config.yaml
activation: "swiglu"
norm_place: "pre"
norm_eps: 1e-05
init_std_qkv: 0.0346
lr_head: 0.00639
warmup_steps: 583
MLP neurons of a small language model. Each row is named by its layer, matrix (gate and up: input weights; down: output weights) and neuron, and shows model dimensions 96-223. Each number is 128 + 32 x the weight over its row's rms, rounded and kept within 0 to 255. Numbers have three digits each. A neuron's up and down rows have the sign that makes its largest values positive.
Before each neuron's rows, "fires after" lists the tokens most often just before its 100 highest values on Wikipedia text that the model never trained on.

fires after: "ar", "over", "Ar", "r", "Coun", "An"
L2.gate244:122121132131134105135149075104114091084180126197135129140120106092159091104082131141091095112130062085106095147142160111132148132148153133126122174148165098111113123132120095155126090160147111134086134098123152077112140172191157166179085112061159175125066100111165133106162117139097136150140107175165162127140156156134178172109129121052143116190128151136119087143135133107075124155150
L2.up244:115156157129041104139135077139128156106124178192168138114109110141177136149100096158194181101105124087188089200161107125133166148122126061160098131139141112121129159099156115152126144111093081123075122110118134103112198123142145130169132120074149133087070057129124122157085133100115065120185151154185086115152122152133104128130137038127172107154142085157119124135152179155129096091127
L2.down244:125140157117098126124133121148128160148137143125096096106072163171130137161154092142156205160134170066188128171129129054126109106140124023140113140077097109108187087112132131181102098175069147111147115153163067139092126098134148092099123185136141109079107070138109160204114135078093132092111151075121135122118170152119078143143116107115111133135161075110097164069086092118112055139089

fires after: "at", "ation ", "ity ", "et", "d", "t"
L2.gate253:132142106138123140128113157155164104152171122147127158091092106118114077155121113113155105103110154129116118088148151136106149099117095113221127071074154175131160067130094134154123116116171120173092083106132093135132109140115101158160124082177135096100138109160189075098127117135158116120163161115110044164104120177129100202161097071100182132086164103109127077173157085124173128103030
L2.up253:076146083085106089112080132149104141148132136141173159113178101124206043167166150053127126145137145115142083131108169070112125049106108139107168098134113136120096135081087087135106123145131135170144073141129141095164128102151091120165151148152145123173148104084124153096193111131118129133170088150108102153145121122148120134138143130103143078159117110096091148167194097163151128077140
L2.down253:129142119146160067139146158131096138125128178154178132134134106150148115126157148153150106125128171107074074095132101159139111135093114123110162103165151113157089137115055092156116125138124168156163159159114112121188151174081070162130155097142109137145142155091116163120148188178162127137182171085118181116153142144158126064131125126117121114118085112070161150115082173128124116193168

fires after: "ur", "re", "r", "ar", "oc", "tur"
L2.gate337:147142080180131155109158142180161182164120140162116144107130135072134127139147123183193136147193083104138134118173189129106218172078159120121132116162120093082115126136123146129112162144164142104112117170152129121147166146118092170061154132049111104111104168098177153119085091114119123155127105139125114114115134146149137153128144120143112113070081085105143111175153091141161166113109
L2.up337:096114181100112092160128145077119125129169180138172104136150151110104094094138185112138147196202153111133165077106161187147099159128091076065093132096123097170143063150119104142146177175110086068123162097163100135171073185143137098104115111107123035165060094128183165118128098159088089181123128136096125106133076123171154099128116200144127169095133087097158131122185105185119116117096
L2.down337:200124092122115108131151124165154111144081121087111143138116106147099096149112161189112104126154125113155108044147204124125146144118164149122100113098070103125061119119108147057164139110180144063196112135155131112083140113161133155115131116085164094055145115075180178203109071103174111101161072119113082170136152062140031159158177144159115123106072202118175104154128153122158132168131

fires after: "st", "at", "t", "th", "i", "ation "
L3.gate288:146183166133106127087155132171129124158102088105166153063070145129119093166132090098167102127080146137121175128154155099151088110200152110209109156134082138154090095172192094149171077117168115078184083166137143150077137101119122153132124084100099112079177146121144110118163184084061114107179130134124117113140095154082167171123133127091107124113165128102148128154131146084127161159115
L3.up288:116090108080166143146148101154144094143165091143108127179154133124119107112147117034134115109099116154137160117135124155111109142149143097121137138095102173123161131183104126159107139157145136134112020168099124091121165143080137162165136113141060118115151102122067142098169079137155144212168090189102156117109083100147122137165119086112131171069122120103108169134143185148126171141136
L3.down288:107141167122074103127090100119101135106079115103075043106116092139106145107054074152107113162149165090160162103141119095147070102092122134141179148140143064105145147083095066130080174057132150131136159151147160123190129161095147063089179196128224104108138059098082075077165152193112129178115224158134141131124115159144086135099140145223083126139151127181161138127120124109121127135093

fires after: "is", "ri", "ati", "at", "i", "ti"
L3.gate133:164168036132142162147125121132117104121144127147095117150038131128137104120143135059140114071080164089137111114145127107114135116143130145109141104130120151114069150130093122149111092150138154106131124110148146172136121150102055135189089125116150127133173100175180124075159201121117130126108197127135109156082069136137086099107095119184137106137159097098163126166085129108122130097085
L3.up133:164089147187154127153140140110164142164126125150099130082163098119177081134119063083135101126150086160090157107115101106134084135080122147107116079135105075173113044132162155123138101143121144114139074054147112166134159125156081133099158101135052116184112136173134065146119101089174165092128101159122132128137150122129122103127098064110114146147044105027170137103195074109162116124127
L3.down133:104122180117151119138137086131059153132133159112184134105104107156134125134151098076183080127108106132097212102154099119192098070095098130116143119132128117182075122169116106159042161073181108084149063187151100120166165141105053145136114130119095075161189121144151100051114146142160096133176139147159165148123092116163081116099108150138110115138130094138136153173171130051092178156141

fires after: "===", "Ar", ")"
L2.gate388:123197137135082140097137089147119133128127189138186160090112113067155103113077132135138133125093101102138114118151159076194149123160163105145082191121137091148107123081164134139134082134135133114084115143091086122124159175148117149104144097081166142088120063121171110151147149122133131141135133066177151145102107138107178163092139100127121143148123090158136200124165099207188130148144
L2.up388:141059116120111116198154108095118097142122140140148117159170117098185172156124172169160081075142192152107189104121088101150123108144118161093137134084152216133117128158120075104127110162106139103117148135128100146092133152132137115129063051138157100135132143098096134109125069170119124153131076073118141096136125103093135211156132145104116126090122144110087183143120090141134104217122
L2.down388:177138119127143103104174136103085176070102086138140130122127121206133148171151083174143138125129110183153138153095121124144202138161149160079065114105106063159121074118098100114112146082145092136101087122134168080162145145164106121063168161149149101117105148107131106167063167145143119132136097112191134169169182181132171146104122138147058166145117133129140133070149125108188145085139

fires after: "re", "w", "in", "con", "pl", "b"
L3.gate237:094167103142180088169211119169121132162101098153122147091153141137177068113160127161136128169100122100083131105127136109140174142138153141198114168147106098112128146080122147089126145113148128093160146109092189126162114124125169111114135145155112122132116112103126133108153153121136140183138121147169085212149102217108157103124116160100114155113092116127154112129183088126092193071087
L3.up237:086123171079128152152136132144142136126064137121195104142203089147077120137151102132128176119163173203148138090120159142146170190148135108197140112137149094167167104092122093137195109138170207137103187141143155123146130156127150069116092155159155131059099073126134146141112118098134137184123112141170118090131179173113169159159149192104191157094163161154122115074142133111115145172153
L3.down237:153108066152116056148144094135159125111133120082164093158130083136108126122112137065154178171121133122148156135136104151107098132214102170085212083150155150148118138176147105153099135101131107157098199092120125184155133119110110118159082088132120098142091133193096114135101160091116130071139158084157138073086142070132098056162127099112124146107123172095124156135055113167174141107138

fires after: "=", "y", "tr", "coun", "af", "k"
L3.gate251:117151126121124110080149111117183111117106117126114118084165101036131159087056146146159153116143144132130104071106152163123137108088182102120179168132159130179134117117132140112112133139117121146084171148149076133165112138148103155086128135163107094182103135120183090039102111132096178179105126116132197105213160117116124141112112129100162086130088093074200133121101132121122166108116
L3.up251:119157102088096124140075118135146132115121049085164076116151127099165124129138125163190136074170178187160088094066138165122110140079160100125187162127110173157116121167103136126049110109097127168106184187134090107146113122107113129083120162146086127188128134187100119101110083139103150154110118118140170107185161085158085202105150128081097056084085085079172129080141146176140181133118
L3.down251:186095093178140172133092107193110124135151079061169109115111125194141092209166170153108118072127176131143171083117144094143072115110132163134129107064103126139132153122150161130089139090141135121180034161119196095107097116131165133128093165090081155132072140194083145120188115102131131147111179094173113147159123115126068146109129120126086127135101153100180124107165112093182135183150

fires after: "=", "Joh", "ar", "T", "er", ")"
L2.gate150:095132162172080139161138114120087100081116172128158089174183121136152065129125136122085069097161105139180102184113085106207181151118103118113172126125117065139099110133130141156106152118088144125060144183125125120174137155127147082104118143144112124147124122101110165092127109114126112057116170130117139096154143106128157174109152073096116080110115062084139143138126148084136067166113
L2.up150:138105106126171126094081130118084179119130138141088109172072119162105142173153254179097142170147115118128060119162083183044151122137192127140119117093146137104120145143141164082163173160151111091188116164124192070116066116142168107117123141058145157086168151159162169194092103127176130117074112118090179117083091180126119121149148206140143135136129133157126108114153106125091131163164
L2.down150:084174091098135146137146145180098076148124137097177168127144127147199066120128056078153090078085202161092190077130171100198059095077086135166126090206113149124114095117113096116124068119139081185104123110157080202147152134128098209144145132172094112160121162101058086118144097125086122161192158122116063114128130104148111117116088109159171112140143147166145131175133124107140176081153

fires after: "\n\n", "|", "| ", "."
L3.gate7:091136108079084110156172146174109154139181180139043167162143161094117128035071154127174122136107108091111150140091132108082141138170138123133146167086137192196123122132135111040111163110153138105122115136217136109081077150137137154132102158151145125185112137102105123068070107111115133182139128111085143098145144156092110143144089129137114085143078159114150186102131150144095125084126
L3.up7:079143106105093141155126123112106132155145102147061216128157141058107175107091135109168163170138111106093121155099122148097183126141164200116123110145191138184086122107138118116202108132128131124127122171202152141082050159144145172142138083100110130114156136161149089101060099127107097131093160099141134146192085093051099148138111119162178183123125096147113125173114089160158094116154
L3.down7:108163117108115079099185175164076099108169145148112136155083084140152139143097162128083114137183155177122131132122098138079161103110152144104095085086142143152121134126120100140145144185180126104141083195161125134110079138130148169144097092101082092186116132105087109047091185131099106137147113073149163165148143107129126192116182156134109121147086101154132063118118154139132135156198

fires after: "ri", "ar", "\n", "| ", "oc"
L3.gate417:091196129161094065099154132083128112193144164137140154072099128107151085169143211035135148134147122122102156111112146078136140107045125158103131131090171139177148103116122169113145104155141161089084110184126164141143139181111081155084098079156122156146106156111196132147137138122109131094111113105172115135173118153211118063164153099114148166120138128099138127141147058141137158145065
L3.up417:122118137163151205100141104070129180122095119203132072119158147123085143122123116110111136129155099128144143119130148137139164165095129098102149129145138101065143156160131135165143079106213124149067099124145071131184119185138127115117083156078147136172078095143166168128094129132124147093120129149148088115057183114153146120083161140179153127119176116102115073138077103158127080154136
L3.down417:211094081132112125131151188161113136154152173127137126133197122141145137102106121132123090106109152138098129099099134113135182155132122194159117127151153139151075123135174126206142197130148198164085123140115196111128118101098180130128098146128087104103154103117213108160126141133181150151144134106140099111163145115100141123081106150170178167051117144084160129192161127098164153147164

fires after: "de", "di", "ar", "b", "si", "Ar"
L3.gate246:112165127159122168070169074149177109078116059190127139114137145085173100156122126102084178143138175102148118111117131138077155153156133133071120168116121075137154133125124116115144119124144155130122068128121138084086116123126175111146093142039096121157080182120121102115105117161120099160163099130137164135079164122150196137124121198136129082100153125082076106133110134120165097184120
L3.up246:162135110151095137114149076123093112158118150117119089084141088152137156184095068095170132048146133119150066129118111126202198118128111133084111113145209117137112153118113155104095083105102102160072175122089144178166219203118134129143120148121115124130169095109158150128169134133196138078153176094164177108093154171106146116074202100142158117150057147154131131120093157142154157094136
L3.down246:126076219111161104103140113146065149166103104136080106147154113099150160156163086104144103135153191102146136081123141090143128099129160186179121129116149126128114115121194128153112172078127125072177119132147149069091072105102102170206087147151138122117128160104081154152130151133109098130114180121098095160135153119157093153172155124147105121121119125158066096113144187156131117161125

fires after: "Com", "de", "For", "| ", "m", "ad"
L3.gate89:120146103067099108097149105143154139086107134193100100116158088096139074110103151161155120114133131155106126147057117090149144181177119098148102175076165118157104142092103096150117082112127146121139147174112148144155128102126118174146078111143148107069140072162169118153140082160101132173130135125205132117164116120144178097127100148093116094146149146060133136122137102156145152095177
L3.up89:130142138135108113105132093122105175088129136121146152057143146089161192154132176113111154059124146150176122134140135139089121137081157076000131161136115113097140117152080165111143112166133137086134084065122179124153090105142177172136121164097126164128173140136123112131091170187129161144124099171119138155123146137106133099099126169125073162061149131121118039093157149065107151168137
L3.down89:156087173134080141137088093125122126095107083177150115141133176130053130138141163116148153139096151104162026076057144086113128150119084087096125130123129160101143202097029164176114080145150112124173068111104151165098084095156124139146148164098110139129111145161118118103128149230130136136119110090110092165087111122127117089137099193105094096132122134117095031133154200174064144136126

fires after: "st", "in ", "g", "ap", "p", "ans"
L2.gate163:062105144109166175165167131104134130125192151141151181140133167114169115152142130094163096134183094105060134112104175126098109176127148136121158125089131093142144100125083153123127165137126140100127094129130117148117110204141109108062095102109064142133066179200112155106070126161176157133058119159152122182095109143104129151186074110132166097099149141082149114131142047176144137047110
L2.up163:107076075119112161094127087099086103130144084152160126153100177119085099098138096146142150168124133090103159122148098136129137110120105116152138136069150124127118105095089178144132146134131102131134089137162134133161102137159039103124062106104080057158124147165121119100105083187088096156129123171153160129161124059063175124161133148153124096087107116021140112166111119109119176085134
L2.down163:121178129110161112082098085133046121144127125123141138123144105132036143129161149129145065143171111182112084159131114219097134135106193138154104156201114034104163146172113131107156135123138088112090135149086084143092146146122185143138133113086133186118103163177186150146118121110104205106130133139120128138082157125191115159196202128144109079117139139129119141146123081112124149111123

fires after: "w", "c", "m"
L3.gate286:160114154153108143107165131128135150129112083138117169171102144097086163139093118188174108183120167115119127113106101108092132131108112119172156111190140096082196172147185116187124096133178162147176127107157156151061143107161158122150130140096162129129126071128160129102169062127104130123156088189111160164148126114086112145111120124122153088115146161073113103106145094127126136059138
L3.up286:144096128136057160153113168146109149159177113112103157177057159154093147157138095193146048135109106095128109140076100153063131126126106104147167054154124106097175185148155144132104149135154142100173143158154188137107130146107125174161094168066165083111178099140159159151141079156204151138136169109083160160106073143116140168160191102131104105132105196118101110102201082130101116083151
L3.down286:150105104119090202128138160156092075112162161130159124169122163188150106110101135154078128134130130142157106081125063149115152183140089171103143094069075106102140138101141084091118108123147135092136087148134113118088114153029112144175116141144140138123172111174134125183126105120167147148160129116113108129082073134126087191154138149143096143116097100129110066091225099125114110152089

fires after: "ar", "str", "Ar", "ur"
L2.gate103:168170117166106060124096144127077158187156094127144180110146123144135129113117141129157104176184117093144104109138086105086170181139134131163157163088133127107138079078168122109098057114159139184137160165180120090099105131091111127113099113025136099105124157100117116097084101142153120146109109136181084170180084158169118115168097137159117141131134135081042096115137052165144150107099
L2.up103:094137136108097136129122118118154119132157196114098140126128132102170127109131098121135166157056148122164110150174149146137141192178156160145125125089151154168129128138133143121139147179118121129100159174104072116115096122112102081139140187116127096111043056087153116146084119076130169175106111079146164182139110170069109186083144151114145142093122089111147109105180144136134141161180
L2.down103:127156174099159067130136123128057210176129151159202149121086066190138093132189134144113114071141111074171158119105132129116145093106129119097131133104132069093080118111102122106077100137154155142160122125180129171189200165173093067130155138101124109122129143088165104185156146173188127124121076078158081096147169152122115067083113140136125148168078169119122136112140139148102160083157

fires after: "ed ", "bec", "ound", "ted "
L2.gate208:127125112098202158064149117142160158125152071162077129111089147124167138131145070103111124122143088073113113109199140090072074122106156143096097136106200153162084111128112154164114081128186142141121143127108159121111177063144156064151110132092132196199070122116084167129123140167126113144101115143052187165167166123187167090121115128079130115102180089106133119156152129194143159144172
L2.up208:136130077220072177127114142079125105111114104145138163135125108184178120103178123125125175088151043094109159145144126172161121161143112071203116065117129167104182200094178119143066054171153144189144116136165146121155103124089128138133158196139111138141121146167108117106103168153162143100103106169132136155114114085093116146131172112141078104158041177124151172112075134128150122164121
L2.down208:130074097176194135180127095140092096114117127103127122109125146136148107161161178227122088149098032116120138133142163162142155130095117182098117145096143171141121119141083178082125147162114108157132190019128092104126164113142095175159123121136137144121068128087131138181129143100136083143119131131124096177165147080134130130147129144134103103110105186119117128133084095158163173186161

fires after: "T", ")", "the ", "|", "de"
L2.gate480:161109139095126116076148126158160090135132123160078158098123114052152102102085094236130132147104172109152097120129145169114153082095155102162114098149191113181120114084186162077169084120109135114123145117140129143127150109183150135125168101095067124084115111136128118090111126085146164125175048130128142147183076138155144142152102121107136154158120186083095097160110147117099141148141
L2.up480:194108117063097107059103142101124102120101169120109092143091095110124087115118118249109151098135134129182063123134100170144191138160114109125132115091138132165099115132140133058148107119123108087135168184144150132169154102123125113112134123073104107102105116115118181141145122105153110144184077056113165107152106147160161140140172145091168150125095155093107090145131161126134126168181
L2.down480:127141077114104146081210094104049128083133192093137117092117102176163085147142114080081154141078116164136092144119112109113163222160116139165103164084128139161072122126136112111068130122121083148126117199131075120182141117087123130130141166120130160117115131120125179119164114166098122080195158083142120121116110135116108099111187140200109123131125149155138095175131189116115175168131

fires after: " ", "\n\n", "ty", "–", "1", "of "
L3.gate189:128134120101154069085175114130136137105143070169103127116130088086150065147155133097079143074107109181186103133105127174172149174088122123116108153149178123124137109135100069122150126109155158166110162117092102152145120170125138149139126179148160134150076130091187149091118086124160144144090124144140180120153158159124152137100159110158092169182110108137165101188164024228137142100098
L3.up189:165127137122137115141120153087118156089143178102140150115078123076105156119124078148102092115132072112118166102143152087186071091122093125149102121076126159115165177160161136172098130080106126156118113093090147097138124068161153096130121109136208092132082116116080066109134125141132121126144109127126101132106147145143086158130124051111148158123090123126107173153151131165108122078104
L3.down189:163113120109140146092150123111052051071101106114112110147079131166186117211187123143129105111118134143119150056153096150141121104133084065110093085106129191152128160100104137142127138110176085170149107169100086144106085089130097138088143107131177154116145120125108103165096064104127173148163075103158056152140130160140089160138121091143085117186126145115098129131133148124198103128096

fires after: "===", ")", "\n\n", "er", "y", "1"
L2.gate37:110175172177167084082121141125099158137123102153123187143137105103119165146071128179128129179145160171104162147114124138160122154118128139158098174101190224186149089130161093122182058143105103134125146152107132129066151109183150172112169128123123119130092115092145108146153126094135094134141077140069108093134135093128163130187150086079149107125140131113108139121093168145125122118150
L2.up37:089175091072157134143117130097129131098125181145135138153114120089138115133113092150089089121122123147115132094126123097160161141136149154134027206106197172178148146143171136108135094116128125114104177156114068132095152122179120174089149080161133131132142052076105159120113117081133120140168094084134172166246082055101176172197102086076158128147134139097130155055142146130165137114143
L2.down37:168123161138123136093145131109065176172141134191107172102143187189135118083134079144078097072133111118147175092100157136094138164152095145114146117166064138141104206074100118119123125149139203103094162174139139119131085150136143113159126097140137106133170132149093156133094146140118118155126133119128131134096106095111153111137157166156125138109118151112172065132098108156157149110161

fires after: "con", "one ", "si", "tr", "s", "of "
L3.gate266:124104142149115099137138071109117178034140112160199089123157071072164118167124110114202146134102115075123181102134124146089157115107174116186103064108138092158140124135133140087149080084133051188066104121114159138114113118136129130157101140096094147114108053121129096141165139168104125109151138136136093129160129137085134170154099119134155145124101117138188137117099133129177126134179
L3.up266:116129097138127170212113077106148153109111165160165113145140145124195061138168163079081156112122165133159124179161090149087118177142147067149160121183101152070153153120175138213104095126164122180106105092142136106103128151124147104146113164078129135097106099120116152116107140116087137105119125172141087161217125181169149142120111168136119074084173132124130139096131142140143166157116
L3.down266:161126106127128147170083105127094053154075160115074159120127190158130136164133120090100179124169156132140137164173139143171084145151130122140135148124101120167087088126092133178153204124095106087203152090145162124127072123156115150142125129125092149122155161069165089105174160162070157100103146124105085185106095155116111080131139127117095118144100175136113089133131162109080132165108

fires after: "\n\n"
L2.gate293:104150167141145116106148121107088120090174175194124153190105189092119134066104147132098122098121103150163122074074058163119129126139142094117162136089126160155128163128128098063172119157111133099128147140134124144145065137182174248133164126133197105144095123142163175114074059114136171131125164155093188122101162127086133204094081112131174096171199138130152113147141143139125157166079
L2.up293:078126145119105143074136074164142147096111088097112203180086121110086171121083074141162119103140138061152172162172100126124132165145119148151147119097163155152174128140120145105157109099108105107101189134115152113117068188122135109130087095110140096143105067138058145076105165128126124128156094137073117141169101112090088164105128099155164103124089170114126112128111144053105110128104
L2.down293:143191153163147144145172103111058125133140112156151112145142189122099126095103135161092088109119112127149139048114083151139129094098177129064163069115086135134144194116073082064159113148168126066133114091130114137172087153140157159149132175075114096152107144158111126136082122076138162159170150132097139109105123121124130189097143148120195096119143131198172081173131146092131187169123

fires after: "re", "te", "iv", "ar", "st", "at"
L3.gate467:124073147091169107082153090116149132136175050168090125097148092087157100159128161076176166187171153083089146102158139133120151144134163139116123121092145057159123077108141170125125088122182166076160081146163141160148102156114106130131140055047150146059137137120155125110092152121195133155116123149111136185128071113137127135098123140134126095055123156115167147157182096151176152129106
L3.up467:151114111141136139134128117081084146120149086130164105144121134101127143145123160165141096090111144140170164084100138105159131115095129107154116116162076087178134097124178103148082139166135147160127169187109139127165095077090176156099138129135120110109104182126131147081080096128177145119153158129198110133092106191125199187067102106131134190154143110142130091051100114114140108197144
L3.down467:105117075210104119217156146121167103111115132107187112144140108102159169093117169110109176131049117134125103123096113127052104112170094190154145087089128150105168135091091124130124122147113143077107157090123162128171084179165125116113113130156142139132110138119075098146100095191171130200103109099158146129103142127118160110142193136150140156157142135113096061099170114161157140126136

fires after: "at", "as", "d", "St", "ag"
L2.gate54:127077133103130071153110125095153114131147108143149130107141151097170120170121177160213068081080131048151147108121123140098080093148111093172137148132147175140188131222089096086071112151168155182102148155176121096119128125105114134137132112079161134092116084208137149115109133111192159150114128187158168173130113193102141071189057129140141123097142184148107139163130101098125170153092
L2.up54:094150138160120173125103125171153103176073168123163167139176130107107188059110154154070124045182152118122176170149059165122100139106107136129157202103231110116171134133099113075143140106102131106107169109099115133147107139122126085102096102116129100167096133167087148125127117145101151128136089113110131081155119103092118144114099143118157138060139095167156097142092177062099129110061
L2.down54:173090088108150094100174151055136106113171106097154144108138059131121151179160118112126182125141125117170109118085124195135112129145138166139160119093125129136139095128181098166112153220107145185172153140154143106116183237113133123141119167115148136122129069121103136109157135122123131132134141100093124113112112154103135133174123123137150115113119158204062217123096121095134125206140

fires after: "ar", "Ar", "a", "am", "all", "ah"
L2.gate121:212102083124117173138187054110135131170153106191133099110165165115139108117131076168115100133108083115155116088153157134145168137121176106090126117076132111115162129119182192090149069155155130125120092178171098156143120151120121105099081123101079126105041102077154067126051122146153154079174155105144122127103144172134132191107121152136117091111107126160173076079171110118167142160193
L2.up121:157104156154166134146131111087136143146150159112156118085166200139101127093144047124146095111103105169166109115143124175092129161143106096090185159061138180186191108067176148074178097130124167159115102135169099173151111065187155103118107057079114085131090118109183131096086138074138135044131095134129096151163156160123122098116114158167153128142105116144106124066104151173156147171098
L2.down121:123101123109111152128090183183151113155109125112093088118075151172142114067216166097130106141184093155100132067097112158124154079121129112158147109103128131092150133124133112114116155160121137127154149106189139150110124177145173102164135125122128124124151140149142113128104184170185128170078155145133136128129031112106100115127155083168090052100148157114102165172159158157066116115168

fires after: "ar", "ur", "st", "fi", "tur", "Ar"
L2.gate31:120104131161076125086134064133184127156187158106077125135164141131145117132165103113136105202155115091103101135196171058107168164127130171130089170082168111143108128091164151105110078140153135127178112158173132102098105102146101134144109102102150124085080111182180105098065065060098102102130108102117200147134085177165135188106149112136087098124104123088162117117127090130189126193094
L2.up31:141180177164132143110145137134111181118121255140158079125169116121094155081081155129146140165115083159150108097138100162150137155073158122108144164133179174081139098119137126140123129166164087129123191150092022138134098163125122128115096103078127076106102115134192125141094142152140104165139185118155228140111116180121122164084077127132146140163098101142161153141132165122126122120213
L2.down31:095138115097164097093134141145057103214096158139150130086132107178155089124145126137141114101121130183151114136088146169109125184118109132165134162087118130170063139148125139106095133095140168145146166108090074185146140124189130103110162133134171161187174083104146128166204150096135140147105069154125131137126119097145141108072148104115167157105123147132105132108133160116145092103130

fires after: "Com", "D", "th", "comp", "s", "Se"
L3.gate316:161075180101139094126110107112118135139149138120157168120153153135212146174104123097115102122066223140147122153095177044088145134129129121187063109086104104187114059150175129129104095066143111173101130174149184122104114132125144104162135121101085108070137094105147144120143166147138193089145116140138080178121103115126146096150127131096131097103144154145094169141102172077157157190126
L3.up316:124042127092143125063119115166173098117133140103093163139159089181111091146161117136119086192122138143128108134139053111148129108167139149096120112139125085102083176120127104147079124150077128106125120119156167156109186091163091164171143109156158128134154086084117131120104163123119082112121139160115130091162138137131145169055171112106073117087102118115161154134140134141160119162132
L3.down316:146159137115137108101189177080166116077104132160080126110092026137093146091173122085121156124079156118137130161124139154134101150133110172112208121153098189124155163136088224098116112148169089164111102149145081136115132116100164149147136057159127110121130136106134154125119100148070073117123111131119156165119152112092101189151162102121137087183122132189147170133046145136144104129154

fires after: "ang", "at", "ic", "ag"
L2.gate446:113174116150195191142117070149152098149148118156119146074159091152209084156136147135116084087121123120102118122118093097087123152132162137154175105063140131109149086142092108072059113157116089077155111125085145139136119126154133103136115065170117166087128147142120083183133132179157122184063174136147178152169134126133140061167124146108146123159098192077147173130159141101147167123138
L2.up446:117064143072229127175174120137147119093086165179120081160107137115164118132098128122118106089145171147170137139099089204112106099093077102103092096130137171116102153148153072155113118105130170119124111139147090164110157144178103086119129138127152192168126095125061130084152174092172136183118096103183113118162143087162098135134135135131098030153079101200187117139114145084140168176111
L2.down446:146117135164150140143089141153113102132170108107119179090049140124166163177103116106144098168055074111078093090105125139128143049166096158130134122134176104134176112175101198101168133140104048165141138084127120097152091077197182124157141058148116114100126167122095176128068065121164123153122164131116128117126131146111127121136150092103156134110127153128053141129090188106112144172126

fires after: "ed ", "ased ", "ent ", "ted "
L3.gate174:176128170104182162112134198153069067180131158149117129098094076102092169100091142200077106134138150116090144112168099142133082131143107127151153156122168126118172141126094129150168153177153202112186126150134173124139117102113107064156179142079148119131117172144121067148138099132066115096116123152131101181098120114068099108101075145148123120103170133168135093135121127094145139104089
L3.up174:110115086123087163113095136137110058052169133135135130093125179127173190086126161143149138129123085076129155136162155105139098134143085138179099156074111154121120188116162154098066130135129114136141116090128132128124145095152144109140126145097132196102166164129110031155100114100108121095137163139104124157179118117132060161124070081166076121150164167164080131134124146115154116094057
L3.down174:094100079173044131114137069149134138130136125139137141050098170179136098139196155155098133109104124064161119038112119132125154115118142145115133118100193095113091138134150116082108134130139114092136167112145132100099103137110116150135122087150075115164127095179146078165126134121136149146109118175089166104094095076130106117106110098115144132156124192102145125114144141140160114177103

fires after: "c", "m", "wh", "M", "t"
L3.gate301:181156156134135150070163130142177097105138133167136196147097097149118131156072124130138107191059113037136123115148091096143067169180133090194142110144088105147120079145156110140135099129141165174149154172146151131133187141140148117126117111138152126132118096122080127118144109113143127138181139147143148173105151148074134137066122127160154094125103224140171193099164088169159142124145
L3.up301:192107102181119134085091123115122076148107134121147091128166124113094145117133081192170104113110160118109134131116090163074122091137174093132114097194125101062147146132119165142115166131155075162124171121165120139177221151160095137103130153166123096114152074147141127163183075194188160158104165141141124148179105121111111106053116118103116118156091123144130127074172113172127146117122
L3.down301:089072080199179089089151127174122135125124177158088114172190132113126165111141159103152131150137161138099122142121167170145193142142100100123125131123130091081065069136131134157103105106107195132138144099134116121051132187099106146159068107068183167107163145096196089129093174118165176095159202097102106127143086146139167151122160188118105121079120142148126109112111066106113122140115

fires after: "in", "tr", "si", "re", "oc", "A"
L3.gate480:069147134176125142117163087144171106175090069185138109114116128075094137105107105087152111135132147134102155117135135104093168170133216140169142102104074180122138126110145154134107122124169105146108105102077126185148079151152076157138095134119123149141093077131115125138149144144111126163129135134100095140126111191122125157153083108119115137140121121113181120173161101132135194133141
L3.up480:118093100106120132131161079169112066177081172116185126129158090123133113095126094104171174146093213195150113081187140072118106075126135115145164162122077138124055100123178098153114121134185117137116085183122138089113162157086186127161120141082129124083191164098132164182159154104136199198199071113120099130155135135155174105146148156101143112125146120117073134123090146123152161161158
L3.down480:188140100104106100139115160097136074075163149112119086104150103168161101125130215137064131100106145179165129140134111084149082169141088146176106145106179091151100111110156083102155097073156141129112120140170152125059130051141144164149126161096103137145127107163150128142152093157093099115123137073107105171144113180183139114127098155111164156193178130109208146126112085102146133113114

fires after: "ar", "Ar", "of ", "th"
L3.gate200:164121167148140131074144105099116154148128155162179192100173117104144103125108113154119181132062100177161081131200160100220157133094108107107065144185134076159158110060164153102110092126121159201104141151143096136106126122116153099108069114109102134100094080129210135118091079085151113086158089131129172190100066132111133137120156121152124156123086117107112122132121094137161200175158
L3.up200:174125153157140128076070106138129152113073125119097159121133086102133099098109105158122087136151113157173118120144109141177161164046102101124110135162149090126122089093156123133132097144136087084163143105149142091119080078107147124176097117071093122142044149090168124100077133112080125070117105179078040141149091124118124090120120137157192162109144074139126075119086062147119097145087
L3.down200:132130134073054112146127134080097071103154093134146156133090136101196085191061151136123127099163066068124100133101140149118143132104103115105171135095129109095125124119095116158119132153120114179132147133151097124214090145128122171119203190142164120069131161162112129110144108157099147131145125148087144162110118094125162118106127135204165092167108142167172132083106161172084192114161